Weights of a small GPT-style language model, trained from scratch on English Wikipedia: learned positions.
MLP neurons of a small language model. Each row is named by its layer, matrix (gate and up: input weights; down: output weights) and neuron, and shows model dimensions 0-95. Each number is 500 + 40 x the weight over its row's rms, rounded and kept within 0 to 999. Numbers have three digits each. A neuron's up and down rows have the sign that makes its largest values positive.
Before each neuron's rows, "fires before" lists the tokens most often just after its 100 highest values on Wikipedia text that the model never trained on; "fires on" lists the tokens most often at its 100 highest values on Wikipedia text that the model never trained on. A number after a token or word is its count.

fires before: "rat" 30, "ary" 7, "ial" 7, "y" 6, "i" 6, "iet" 6
fires on: "oc" 47, "por" 9, "med" 6, "b" 5, "el" 5, "ide" 5
L8.gate187:475485516464415484456560531375499506498405515535490474480521525546481553472518522496456552495507490534476441521495499488523547471535487561446530537531542519448539462471525413507494538533471586529544540484413537443490513473531432521493503401544483514416535512546488452399567492454455494486
L8.up187:512505490493516473557524405491596606457501523528525550506469500523485505481463476465449533464396504508569456495472418532501504487511527504496529485517555566474485525486555523483452555518480524597535413461516486480442478495508423508516500492533471525475564512497539501461494504477458509525
L8.down187:527519445482566426543498504567511553558482493507548504417521514501528517545464438387468449533545517478420534524482512526557469475459473525464523489470444546501538577472566517531538514459497490523429466516528460502514532511485577535498490523457495504525461488440450504507572520533589420522

fires before: "ely" 20, "ar" 10, "ation" 9, "ity" 8, "ions" 6, "ional" 6
fires on: "ut" 20, "at" 16, "iv" 16, "il" 13, "ig" 7, "et" 6
L9.gate201:567513532527517476485569456522465446433460501504538527470457528527511486473419479553464512514465496597542460443494626471534569518520566482593518500532508540607523526471487509477483523498498456485490462509438503542488491511530453529473455444525534538494524503488491487550477505482435498594
L9.up201:519501570505470524494462496501467523497541505545490554487545536542523516463502489572426510552380482547479449506467510508502542514516454533470493469558515540537410500432519528438526482515499492464597506480555474483503471449567485580489499528493505422432526433563508490463527510548549542501
L9.down201:560502475561504536554466472467423479539448492617454480508476580477539498509435481444568514509473437410544501504467529573531551474475512484511528492517445522538536534519427510496470404584524427479542546447488481466502561469488530518527555500555509564506526588523480457532509479458573479538

fires before: "ard" 20, "are" 16, "ide" 6, "r" 6, "ra" 5, "ork" 5
fires on: "w" 32, "and" 19, "c" 14, "y" 7, "g" 4
L9.gate116:522529496503490486454501539509507522447532469519516519447473383472539541520500408507486538534548487431444481513498517487581517536462483490486506468455527491532598560560450478548443526501500452583536502528462468479563402491564440480461500512523445526500488450530447480506545615491563525535
L9.up116:502507506488568486571544444514529497438525426492563434492494537481497491496570523527504480534516448483571520503499479508463530541499510486457530527471444471495522544488471627490498494461533539567490525522504510504514529487534553498544482498488471510401477543471503518460485608421497560474
L9.down116:483513538445451440457517493438511476515552524517509513585544494467524560528443474483429452522499482513487494497510504481517477600445488556534516484428478519552508472521522507535437546463489520568476521447434583442489466540484562505522463495595551574447579502566539512505510464471519513539

fires before: "it" 18, "em" 12, "uc" 8, "ited" 6, "ition" 6, "ward" 6
fires on: " Ed" 32, " ed" 31, "ad" 16, "red" 13
L4.gate277:510425424477490489473553453414504570481543441532569483449514522512526487563496536538482494441499482511512522546545486494425518498487476466457487588525462465443479494510483510476610530459539469443508410500493458488554482508498527537456477491483541520530614439510549579533482521524519510579
L4.up277:521440552497474497497484530512483492523530430492471435450562513444505440548495495508463396515525533504427556475567570524458520569492486488481500507498479479501500481509500502441499492469492531507468487527515538499494446458512548472505485565459456487546486415494553527535418517573389495472
L4.down277:546420491482503524489513475479413477539521422445444525455498421485497498546419533471518433407539493586463597513476414478491520566486476446558473477513467486503495484456508510469578553407545530478540563542479554489539459531475564498518476561468544463515500501520534469505530512477434507490

fires before: " " 18, " D" 8, " T" 8, " P" 6, " N" 6, " Team" 6
fires on: " |" 53, "|" 43
L7.gate199:469543537536526482455503494461484474473514552508452493526535522480468511473478524556458504524492526478516512446463513518486561523566512515447476501514493462461496466421532548533446545511545427508576503456528571436505447408590484470490480460532425476572503540545539444534416538466493545537
L7.up199:445450501495538445536432507475495555459485555522369510442493496510455456498516530511551587571441445483534446549404489474534489474528448503543493517476492478454512503471508491521458440500563515476483493418508558463467497544492558517459469433498530487534509532522543486458519523478455502488
L7.down199:512486512525445510423507477496458466582533530502538482528457568456511563477509486512510509462555601497451536496523535582506462473537466445493578499484453511558537540503527504467493533504497475508551446449553525433504522517491500482435582521500502529547509480506486524509437474560472421558

fires before: "T" 25, " U" 15, "C" 12, "+" 9, "00" 6, "-" 6
fires on: "S" 18, ":" 17, "C" 15, " U" 15, " (" 14, "):" 8
L8.gate147:539530497479497496462511440503505518494543460521519531517478479512560436480447516501478533524494477514548449468520525489511496435527426503502544443481534486537483517572483526505520497461542487494504492455470464475504481434399517491578499523509433450479581530505527505411556478480494476484
L8.up147:459526464499488468430492485542480458563492537441438502544506435487526469515533416547514552529448440529574486467468459461506555507504454523538474544495508470475531478497485436505507512462455556563541415452522475469507466467498598518464489464418495468487569469597518541502502545474493504520
L8.down147:457530476489463535450445542510556517485461495645448521546530521483451462510503502519334493496507494503463503506552469533492516570500493493518505555492521438493495517517534519423485520448465417455542513494407496491571473448474514549489503530524509495494546549536475504518510585489511516506

fires before: "|---|---|---|---" 29, "|" 23, "C" 8, "20" 4
fires on: "\n" 59, " (" 28, ":" 4, "id" 4
L12.gate380:452512533508498498410490456440539586475556514584454553476544453531491571563473420470448485509496484468511434475504545562434485495434548546557485573498506490439518521561532576449518514494524562427495528478492549493480464536501535492510593456517514509538529546516501512485480539421500438479
L12.up380:527521491410498478484424468542492590445536476551573517531524465505561563470490531550551525451516530513533519460458505542525519568477554515512512457483494544547509507558488418464471454421460475517555523479513463521513555464434466525473461470451544521486512485565479548437472522440444531539
L12.down380:515496541489555570476489559495505524564507571478512449498410489508549424541521428408479547450474535486479502545550466483515425477545564521546398546581439527475529499553522467451521477560522524479481485564507467517516565620526508532496504487469481444399456490465498483537520437538464493505

fires before: "ch" 27, "s" 16, "man" 12, "y" 6, "c" 5
fires on: "air" 31, "ear" 30, "ail" 10, "ct" 8, "for" 6, "ut" 6
L4.gate377:509497545514448475544508414457533524475477521530590470514495469481502493494475467506497508553503458493465474488478432423460498550424537497501498499530526479465515557536505474527542479445468510446548498459560447526472459474496490509456478461592514536515517489521539501525546488430536482489
L4.up377:475585555504483546507478477480482498558450566516500555523464528459517404519510445503425494496467500544524472506529527535538501512454526510498485475503487512485546480509541446452400459448531424459546547492470491570529475510549506504528541543522535505532465509391467477486550499516567497492
L4.down377:486494481491529448478526517468524536533466555536500463427476498519476432521567463501471411484503516539496435479448470526441447557475458531516451547475487503521477521528481544471460421474442441554468508478550562523477488473467511458561555533454470522572470480503550533549543578551560487536